Weights of a small GPT-style language model, trained from scratch on English Wikipedia.
Architecture: biases, tied embeddings.
Training: a variant of Muon for these matrices, 165M tokens, 5021 steps.
MLP neurons of a small language model. Each row is named by its layer, matrix (gate and up: input weights) and neuron, and shows model dimensions 0-95. Each number is 128 + 32 x the weight over its row's rms, rounded and kept within 0 to 255. Numbers have three digits each. A neuron's up and down rows have the sign that makes its largest values positive.
A block is one neuron, or neurons of one layer that tend to fire together. Before each block is what it responds to, as a language model described it from the Wikipedia text at the highest values.

Responds to: Biographical sentence openers. Sentence-initial He/She starting a new fact in biographies, and In of "In office" after officeholder lines; sometimes mid-word fragments (l-aid, bl-ond).
L16.gate202:123163129122099136130109144101102100132160139088091111161121147057127145149097159104111145107157136157131023145117109073131168169134156090150116105108174163113097146119154151133103154133151158156145158125094159130178184117156072142098091134133099119118143131182145070072084169089154127113
L16.up202:101112129128195109165068139130118115187091115149173141159154117140109149120080153141090105129112154203196120131108176116122147161127171120107134094125176154133131159116084108109114084110126130091097142114176077085138161172166089082158123093130150152060123146198117140123185116145155125095
L16.gate205:173095150121145157146101156147134122181082128090156086154124113142151115144141125224128120127145087086128190118157077126069178161094198086126069070113050134107175126137080139162166164105099070166141118161123129135138184074136161071038122131077131150146035102147122132118085135118117160130
L16.up205:164072129108131154149167089116092126149097084127185109082108108135127116144147140128141132107130114173128116074148074055129156170095142100115175127140130127143149094113113175097160130106174117126089156153201186148136103164121136125102106117217150135122178125169119138117092195104167098140
L16.gate346:175130198110114111125135132084115147182133153160121116131049158160101097142169144141087127139091118161132152134144106110073124152212104097180144138072092134174094122097081117131126144129126082152161180195106122141152160164101144131116138096110138088071107162124154134037071114098112146134
L16.up346:137165144134129135122147126093127139199138196140118140109129146184115094148171150140097129135082098124139125147105140122072170181227113081112171094036103149159106105128060142164140087114179123116150160146148108137126173137084145072114152148092128109127099146102132153088133108110062126114
L16.gate410:165124159098111120171103169115173136138113136120074063122071098161138108155126120111184130107121147126138158131087127072065121112097155093114059146140136068204078092118102129153153124112104108170088106131150158185100079117146157128117102149137086120124068071162176125106132082195111158072
L16.up410:115083212103098140127116198143117093132100132138151119132145095166134089085168143101167151107193171165118120145171136121097096136143171053105077093092113067176077092152117096123175110133128121086102057163167133117120128124120143093094129069156138108082061082137083084108128112153098116116
L16.gate450:139151073107102115141155116197152132107131141099169078118089133165141090099176116166095148165090146118094168086161115072099163172125168163084127140129100131144127118112069134112150161117167169107153193139133129097176057160151178097065114092110083148123127110072103128125146114163102068110
L16.up450:109097087159129162163140091157100114107146152119141151189177174138114075066121127168102148134105107195145112078190158158126186129201130117120139139157082091106095108147096082134122124134139155147133144129106125114137083119110147134085147157088134142108176148064100110154131133082188097100
L16.gate462:121156134145095146108141104138089137144104181180091105082084135163127115111121132121080077082196119109085159101158123095107167207161127112090071109127085166120139121106190162110094085162149135153130052088132119134178101070136091142142161135191116176117166146106141170147088128114134189101
L16.up462:144118088124133120134143128112147128133157175160116163060126164154132097142147126140180119081090111164137161156151097155128067133128101099186092118163218126158184054119155127187110116138141111088166107105120148155172067164076136127110120115148128136121125120126125226071109114117218109150
L16.gate472:136161162122072112174105139071137159153140142161158095172084087116104144103139133157125150104090106128124131130127119075032107178081168146154190123152098138111076102144069062114074124153138117093161141174126119137133118082039083112114110145158112108125081123112078132100098118100149163108
L16.up472:118114123125067105088092128107130168140091109127143160055115129180103098118099119113118146108159116110096176111121153156202106118136091139107104123075161108104092133039080188123139099094127082133170137131154142110072131120198189092092145122147122207120108148122105125140081141133109101067
L16.gate479:183175192100136134145098116062113096140137110059141085149138123087099098096124142152084149127191175123139134134170087112081148152129141067080066103099158113139145128092136110097151146079169125171147149152106103139171047134141108128121157189121111136139194119144073161178144150148104124084
L16.up479:157109119177165120121124092147101087173065115143081136101153119139246123143132154167055180186115110101120165108147084092128153121118167109112148125120097134124117118110161104135100114064138097175176124137154108152189090144105159147125136082118087149114146111139110122064134120056138184163

Responds to: Mid-word fragment completions. Short word pieces, mostly capital letters or digit pairs, that continue a token partway through a word, acronym or number, e.g. LLC, ATP, megalodon, coordinate digits.
L7.gate105:127088138123119144122138139099139142054143163169128142077128056109089122124118056108146158099168103108143150137115098170074138064125134169121118125045127123111102117056096156147083108122101062128156143157144144080123117108151114164131131116096151166154086067157124138105157174155113108084
L7.up105:135168119112117096159080153131128192104152175176073131150120098133088122156124134154127143116188095139129141108098116152156121069135109115094151191162099083098106148079124122110080124129094116134150077115109100099161098096107127128093152189068150117136159111172120204116145192084117142113
L7.gate290:154154144175160208144112182116071149123094087078135126090135141147091065178140118162079153128110141159124087170142099110110125145088099099103160125130136040094185137192103137111138092130129130157089127129109133110142129148053138132172121158107133132112154167117116141131089123138191099152
L7.up290:090163134103121126119158096114141181063059159104092140121189091102094086144126141058102061125143154163090163212094114108174144138089149129149097111120080131105170154121134147117119123095145161137107105149177122103136163163114135088106143144150162153135150182143117151131112123152118109145
L7.gate425:125205188101164118141159204076091158137176171143119096142135122115136114145110129138140130083051120143120166152094104141130135168112072065110127150135078160127167093207114044147095149129130127101161131175127123140174191168167175156165091147139157152172098149113172157137110107105036115147
L7.up425:212140122117134116166151130116215139108155097139092117073100110107142166058166141120144121128058081125119129061093075088142154139136145111077107148128156146087155106134083095141166104111108130209163098106126132115171158148123081215113132110105063148153089082118049111190191131074093107102
L7.gate446:109113170142144166121095153171118107130143164114096136149106161112173162113183126165190090125154084141113130090122140123112166122064166081111117146153085123130081083111138128086101091148186161110181101078122122157132115071190151154130104154073124124120124178158129135076174116125138153099
L7.up446:088124141158149124104105125104117149099045184130153083128075085119108066134181160150097089134163157091135163152147150091174109160075116168101104136132116153107128113064121097121137155076168148104174164131080174124194105164157149146147169129142146112113074094192122154120106143128183235118

Responds to: Digits after decimal point. Digit groups just after a decimal point or thousands comma, mostly percentages in election and census tables, e.g. 61.35%, 0.6%, 1,527; also a few mid-word pieces.
L16.gate58:133085075141182173119175123138120086137150101140087152119155136117147120175109072134111108113159118151121158113073144078175124110117082090138117127149110137135185144125119167153127070128062160125132122205132119146147175159076138161147135135085093144137099132162120180180110071121127158103
L16.up58:144151157120113053089065161180148147167098121100082172096117159106145127147163137163046130084086151105134136147127151145144070128141116124159108125134114177115076140119085166080171105157143115099103122062048115114126170080168114152119068126134174131117101169107121126103065141104093128119
L16.gate108:119180191192109151071135102140168097181134192100101127114044112054213078140079082166120137106117067148097091112092113166135145080146112132135094164174115132072143119121071154136112087102099142104164181189110128137093109129171122128140145058084163127152140114114125130106096050088115126068
L16.up108:108102082106134094123183109177093116122108119109127124171078100108147075082182108149183170103121143169131155161145159176121100164137135156157133118185152098072123111099128127079173147181116139090100162082118048115108140161141146146152130069099102128067108148079123131151157129127210119062
L16.gate163:123157133105187138129183135129099157094169163134119100128104118198069133100157174135126147137058124115096138095113173129083122090142126153137120163084151153082117155137095095118080136215130138099154078123129121124201149091087122163166128170142052119078140135152105156142124145154135174134
L16.up163:141085136041132195102083089143083171126175097148145194127158125151122099148047149179103108113107149129086108121161168103128178097109154122139165115105123144108146108183070148103174123142084129161108112097100125164152120102116138134150081164116194195170125094181127113090152157160088099101
L16.gate191:127063121103109136165100087102101120099179140154153159114114125112149071090195114127146093150118142145168102145154173086215159117138122072125090074212125106221114138072142077120152130112100080160120147163109103148132141141138086186138146070084144091074096176213156158151143105089110079108
L16.up191:154136049107116194162153159189139132162140125086125118137084190132120104139138105189166120133162110126100116070102166051152141123130082123101164142129137101106122146113145093211077113160092094120140202154115114160109163095171178146087090093155185140100115100169131165122124119151114133135
L16.gate344:142164161151066088169140153147075166125081141160150119174085105121116147152140114179201099085034136199107119119090136135092075087075139120106159151153142185128133154125133137176083108099113068127105101100094138164090124143155090187150094128084165120162129181178168170162163108122128154127
L16.up344:130116193160092096105086087158132091129171140130106143129156167149150101118133153138093093092083100128078121149088126155158120122078099139068145143080090153127165155125145145155056088117151105124124109166115151145126183160136134187118076142114093156128125164139081107153204112141160092139
L16.gate358:159152147157097131129136120091129200081164086087147153147137157135168152137116146160145103158137176106132132063156139117172139131107082126148152109135113085105180113106100086125132137114164106101094131107141199099126133093176122206092079131074145127118120172147095159063123115186148063096
L16.up358:108140125154154141073131117148071173170092145088140142147176125125104123079074133129109155136117124103150098117208139171129189147138119147134116140110134145174170121102127173143109143161080080209118117112082073122143140104124181141122183113151119076147036136187157179146164146164172115153
L16.gate389:120098133154143137117076171102127134077161068150117176092122109094194146085102157109101096159108129192086103173147132154133128105078147108153105083110148128116116131128151166143143131130084170125157131114116126121133068117126131138140058121153095120127186116094217170122128117168110150139
L16.up389:117165135097117177136094142144116132095130104119140082147195098148122117122141098137123100146137125135043096115146140127131152100152128145164114192146179157110134092163098122093116145141115157162143181094145118156130111181127107190162140161122145121127123160037144133164196150113185164118
L16.gate496:149148135173186069135143123170140133133055110085158129109164128106134150044145093096162130123161157157081144144087148200170116109136147183134147151113143102126104163138083085126140095149155126106158118140150093141109101124170205157151137185115125111085173156159105158099144102117142092139
L16.up496:129129140153155126076149123093140187167147113120088109090127170086093163175129125139132193112160115153151176131112125131108129130103112145166149087075093178133134076158107168129092106202139098148155186158097111128146129171142133146116160119127117132125126101156131131178153120148101143143

Responds to: Modifier after determiner. Adjectives, participles and year digits right after "a", "the", "an", "newly" or "19/20", filling the slot before a noun: unidentified, scheduled, 2020.
L11.gate236:078071155132146129146085131136072094138127100120183060059085125165060065071154124134084141074185146144101110131134103194078129085131151150103141113140129116095118144148113154132114132132128110155161120119086176157115151140163171209176134161124070168108154158142128202162088164110132135117
L11.up236:105176149101144112109114076160122128095070116125177111122131068146133118185147071068115111107113154168101109100145078093135100104140163178160138095194128106162099151133112153089167141127138142152113150082104158139080086057146204151133091126193140189098090108184111130161122140166173135090
L11.gate386:150099179056129149154153103080123136084223108146089079086167092111128084102118084119134161103131112153145090122117177137044103101131103144133160104174118091112134148120096208134148096132139126099115094134148171101129153124177142145171136152128136111147142152098138119161102177149127174130
L11.up386:103158141125050144117129151177125126165144062057119098090138110183130168131167104095075150106115159145187125162156159136078149153110131153131149157074053095131093117131092094104168096092141128142152147141166114175128090146131205147101116131119142109160115126066115103094113150134115063124

Responds to: Participles and "not" before prepositions. Words that call for a following preposition or infinitive, mainly "not" ("decided not to") and past participles ("devoted to", "translated by", "established in").
L16.gate59:103162124088115108092133121038131096161161178137088123143144143098144120164124087117134072074111115129171172141124132132121109081136136085088114126149119040143133095105139131083168096114147094142188113162109113150109188105160103161114145150141067122115145141118143183083165163132162124178
L16.up59:184167128073161106117104111144137098142125152140154102097071174134140128185116081178122117134119107106165091087142066104150163140054159144141138170132152127128145147118180157124159158117102085208101126164110124130049152088106101151167194114118140215124139110113161120077092091129163130191
L16.gate102:109102187082169135102142206158080106159137149143081070079068094130113176122120061078168112094114097114136125141074122145092093118089092117124164101111121095156130115120174087158109116133096135088158066115123139136186149172151179138142116139116140157099141179170120185142098157152132115102
L16.up102:098113101114173132139075112174081141144100155193117157121130129145157141103084144135121094119098103133121150098129093182118130160148097177097130115126193076137095143212105155099117077102145087134118172119127109148160087168162159111118104112086115161158178205109165117126083143193080096125
L16.gate235:075199066092086170114159134119133149149100118136145124096153126124106119137129137210144174157162157148088102082184112140133108130134076179137049136176121115109098116128160174155179112127137140104145183123183126128151131154191120195104147104116099112125178161118131195166114151154100144084
L16.up235:134147077107147131098150148104142095117159157155131070141151174092129089136077117127134144103186177140183094087054100117073095168147134137129103096121085177166120131115109100155145099097159151162155119158095119119179114158107116135126087062091150106110161129166143180131157085121088153152
L16.gate265:125167106106142132065127092126147116161189104156134126088173083128155155164157098172092135180150127079172042134132158166125128142154173110105100108157088109095093107161133148110117090161136100092179124203135100104112063122120080149145140108140090215116143112073178093113135128189160181076
L16.up265:052089100101169115098130104146098166106145129162048107140171142118148136125111174167107109120067140120114157100107147107145156170090132120120109129099115083112107145164148113086170191171125111097139081138104129083117121181086083100188102106126123176208135157062109104070053095141165174145
L16.gate297:150130143117109117107124180146051103139201169114190144113100123131097099070174089161070144086227077093105133081141107119123135070112134112097157181139174103143110105109138115137099148109092093114138121166120087168173060132120181153143149141164082216138170175133053148109052127113151152138
L16.up297:150131149152059069179100120108148103118148114070084120107161127119188164117142107098172131161158139166160220127133116146125127080104127097129156079128098101156107180142152090172129169087099118114167063125173156166078130154114135132119144126088076130108123130129117182171112102168167086099
L16.gate341:135205122107179143067138129129106077134106128110111168151163149162171144127085151146168112139112120164123157114118112117146174118166125192099133158086116128115145194174051172127154131140139099147128073191144124078152126168165109185085124082138132124100187132132116184103086096140118077088
L16.up341:188130142087073111130093183099077099110119145100136129146160123112137114136201089138084097127164110180169092182074073136091145110106161140143169115160179103149104090112169105157117169146053088154114092160181129137085076136163136121118119099146113081149146082178139117118131136148090114094
L16.gate345:137155110149121119137159088168092137169203139178164118113125132110142142159096114119145136107167188173126140138129188166134196111121097153175114223110079105150110153158067189146120086137087088179125181142135194089070164117128149107149110167130129112121083167211148136085111129085122111124
L16.up345:141193164104105163149115137118154120093139139171226093103141107141109149125095138113098094132098090107144089144135110092149127129084163089166123183067100114145177096185134158141157123151140083122097153133076171133088139101130077173154149106095140192094113176109157095175228153152126139159
L16.gate453:088123066130161101173143134113108166113161087127148086147097150148102177106118108131146087116132161123149133133163079129072127078091087092148117156089149150138122122145047115149137065206146136144117212110143145151122123178161111174134136153095118062154101143144173149178087097078089146143
L16.up453:036173153127128059090141160146132153134148139198136154096160098150111118146182114136112142122108115150134151144146152123160141181091176146104099118130106114171147113099145139173115118084153197184118170165075091164075096084107152124150111153091152185099131109071131095122138137085120126132

Responds to: Adjective-completing word pieces. Final word pieces that complete an adjective or participle placed before a noun, often after a or the, such as bloody, fortified, spacious, psychiatric.
L16.gate6:098185093189129115185149127183103142128158096148090142162120124206104134120174081135153065097197101104119159130095147095087161170175084155062093061155105095181167127168141124133120181103063159136122172128071124090102066083136200127166125052180148112144153120139132124116064081200159173135
L16.up6:107152083166109133102173157147120126129208168106087096098072084161131125134163116141143131155150059090108111151084171116133094121116149100134160037159157109096130135128144164109111134074156163110089128142145129119109120083105196098165121121171176204153104097145169109144081118115238108150
L16.gate10:140147167100129107179155153088064159071122147132170076129046155126137162125158114211131168140112194075063128097108086174081155131109117150148133099109130081155095135182173150114188108172124165125150129109118079124121106100177143174116170080120138170115106139078126113203129120110120177144
L16.up10:121127125095076129166142140165104088126135139142119109086157152083074102129128151168174079134095167086047135104146156132118117120132150136082142099200159178108170165183120128131093112058207151192165098102102106131118093075187109149167179138101128109088104093103131112153077098122134066102
L16.gate46:115153120118110108110204126138149187073153114136152159082145125130120104091103168128105098110136192101126165118169093117130099103189052120151093129155124076116096123156153168127094095154128144178087077089099126099048141176150187131148154091145096114154158157117132097093115148135166147113
L16.up46:162134105079131200170165159173150090144118117096103115148122132164104154119198168170132147134159127116167162155081107151130041106129083060103107112146111154120098154139076136124054119122135108151202110183115087161159136140164152105135108155181137176057094124127114109131152111127112096150
L16.gate75:114114081098135143142157152109167086099158150176151052106073129190082146160126087145143167073118174140111115080121138059070130125093090097153100043127174111116146103155117098181116121111141203131150105102139115133108125149093141153137143067148115153136175103110098165150109095122163113139
L16.up75:080167111162152130158081169090060102113109156152096139094134144090123105078126137132104139103127150128177117126129112130111132090171149135163162138127149129137103105180049140096109157120145184155113110162105153109016084152145164126140136100163076154149120140104163090142133143050146137112
L16.gate178:151130184147154149133076058109151157109046134172128125124129079160140106126125057135124088124107158079139134102128127141120118142115125107109149170129105116131103090188157086170127100137145187073144061125114138134114148111121131176113210144117113193119123108103151117168102077101131178114
L16.up178:121159148096139117107142216081119089150081103102126090101125136173150146093161167113144132121124079126119132095139123135093189128159140138155132128108142146101051116089133195107097135130105105140103143122098183146163063155148129098123146100186098167141111109140120127153177171100153087173
L16.gate197:137156115218163117166159112115098083106064146141141103141114121165092147115139098117106119138111160164082130065168143167119150136097103091123089106082166091083100111145145135176051141129171171114158116154154111160158088188067142163140152136152133155079150173050118133155098190170153087119
L16.up197:128145141175122122226146109093111129112099117107192158105110132110072138076113142159087151153122161136135158145112153098132144157095133116206135089114149137098071170122112136176102138151174138093198096091146089149072104122174147156207147127176072199110121102048075120142150169125157123054
L16.gate203:161115132119102099153136115181131093118102106130085117135108085114145148120161123155130083047122138160116103123079136096090100113130068144148103143134136104123069127119122097081156105212144163158136138111123165108086019090119087164065139083099082109069111103107107166096104155184136153140
L16.up203:105147173159116085152107169187171122076145112148070121143149114125108125135128108135133118114191136126087126139126123111093104180126073103131102150146119127130147156149095119034148132153164171098102185152123156120074077116171167178134197108102146129133137172130092133118157121169123138161
L16.gate211:113163130111186158119140161158062134096148122166129109122091128204100135125143224083171155133099151148117152104117094134105138148147112084086088123082109110127115117173143095122095061144090161127182105103188141067062152134160125137169178111149095166107141179100115085106156084154138145139
L16.up211:096142153170091148182102168100133102110101179091179126082101146097111157104149184111064162136089117137186178113150103133105168116103127109085169088152148135074143089132089167218155110115055126141178139145163113151068122131137146151173114141087133155148142122099133151156141147111136109153

Responds to: Past-tense main verbs. Past-tense verbs and past participles serving as a clause's main verb, often the final word piece (insp-ired, comm-anded), also played, made, took.
L11.gate183:122143126126114102141117138123113189155162121088141123089174132187168148140168080105148101101149072111075173149150073172173121124109178087064160131125068126125122087116136137117168135147140146132141103216128075120121082159100154091128154102075081152098130146134137121147142102168182103125
L11.up183:172144107075149102153068107119108147176117141147100116102128064034175099175101114084102120069138082151150155106210193065144138138088129113140174152174090110136151128181128106125186152106104100194141144138099130091139091103107096121136182168141157177069117125146146153103101087104114160161
L11.gate487:119134166123131170142088107120109117127147113093093112070132136165147194132154113116174143136134122105137163113173087117140134089110091137081156100148147110119131128090155092236168104082130086128159157185082114144165216112142139135112126158123154115134097133159133110138082118198092090154
L11.up487:129095094185100098146102098167132128115119180119086130069182111077133111042109128127118167106104118101081190140105126144110172174137109130128180097109106111112119100212091111175136137115193115122105117126098130122101160100147109088104152107144077104109098151162130119147074146115106227090

Responds to: Word-completing subword pieces. Later word pieces that complete or continue a word split into tokens, especially suffixes like -ist, -est, -as: social-ist, overse-as, clos-est, Milwau-k-ee.
L7.gate60:077090156064138121125110106148092157162130159192116169148122098131103067110110130139114143103137132112106128136138048118048165136110089145111134066132120115078127079118179134173098131137115133097120113108067106061113146139103110110108162190115123180165108079100147116106121109139159163153
L7.up60:190152156175127112115114154091125139144147113142162132108104085099145000083174174135105101158124079170156042101145133110129142086107147136138185130178161121148146074096095092054156150137125141168152124154173112172152085116117150168125078143134183152124162075139134149127129151066144112149
L7.gate161:160163156086196068158134176073169116129126121156116096079141115151102098156129112121082106167127124165108071172139089144107132114090131098189144067104123108079066101111135140116192151171120195125115163148096143125132090137146186145161086104091112181128133090123079099208129141130143141091
L7.up161:120163181097145153136078151107123146142088140091117129139123133154117109160146108155131155055161128115196139112126074102083089099136121123113160093120104148077114172182130167106106089133093100056013142164034134152139103105125159182145164135065153118152117103166180147111152137126115081109
L7.gate321:091149131190101093138071127137106115095111084152119073138178127126127184121120052080136119159143229146200149162137090141167182074153121112129163151137143126103125103152153163124160139138171170101145137114173157142080138158142134182141147100088135162138160152104108071113084112109124169132
L7.up321:120046118145138078147124104117113105111128167109119094090132099118101121130173130215140098213151156123135162145097133123139136108127164115189116119097123098139149161071151111144108158140145169115142177052144134147118114124163121101160112151123112174140117083096080139160139110172143078121
L7.gate369:120090132086133145149156166125145127132117125109157132141119115153079136174172119167148093137226121120118149176153161133137094130164142099124095085150109157109124071163155097132098164167112166109080091123139150109133124070216100126154115151115162175177156144118118130102177108151188094164
L7.up369:168127120200094112168106173134122199121139120104223093062124131075111140131145145131119088078139164130086136124129129153132129132138084162087060134091147170128117152095104104060141087104137126115074154155172170119179131152090112158182123106138092122076136123121132119175152100165163132140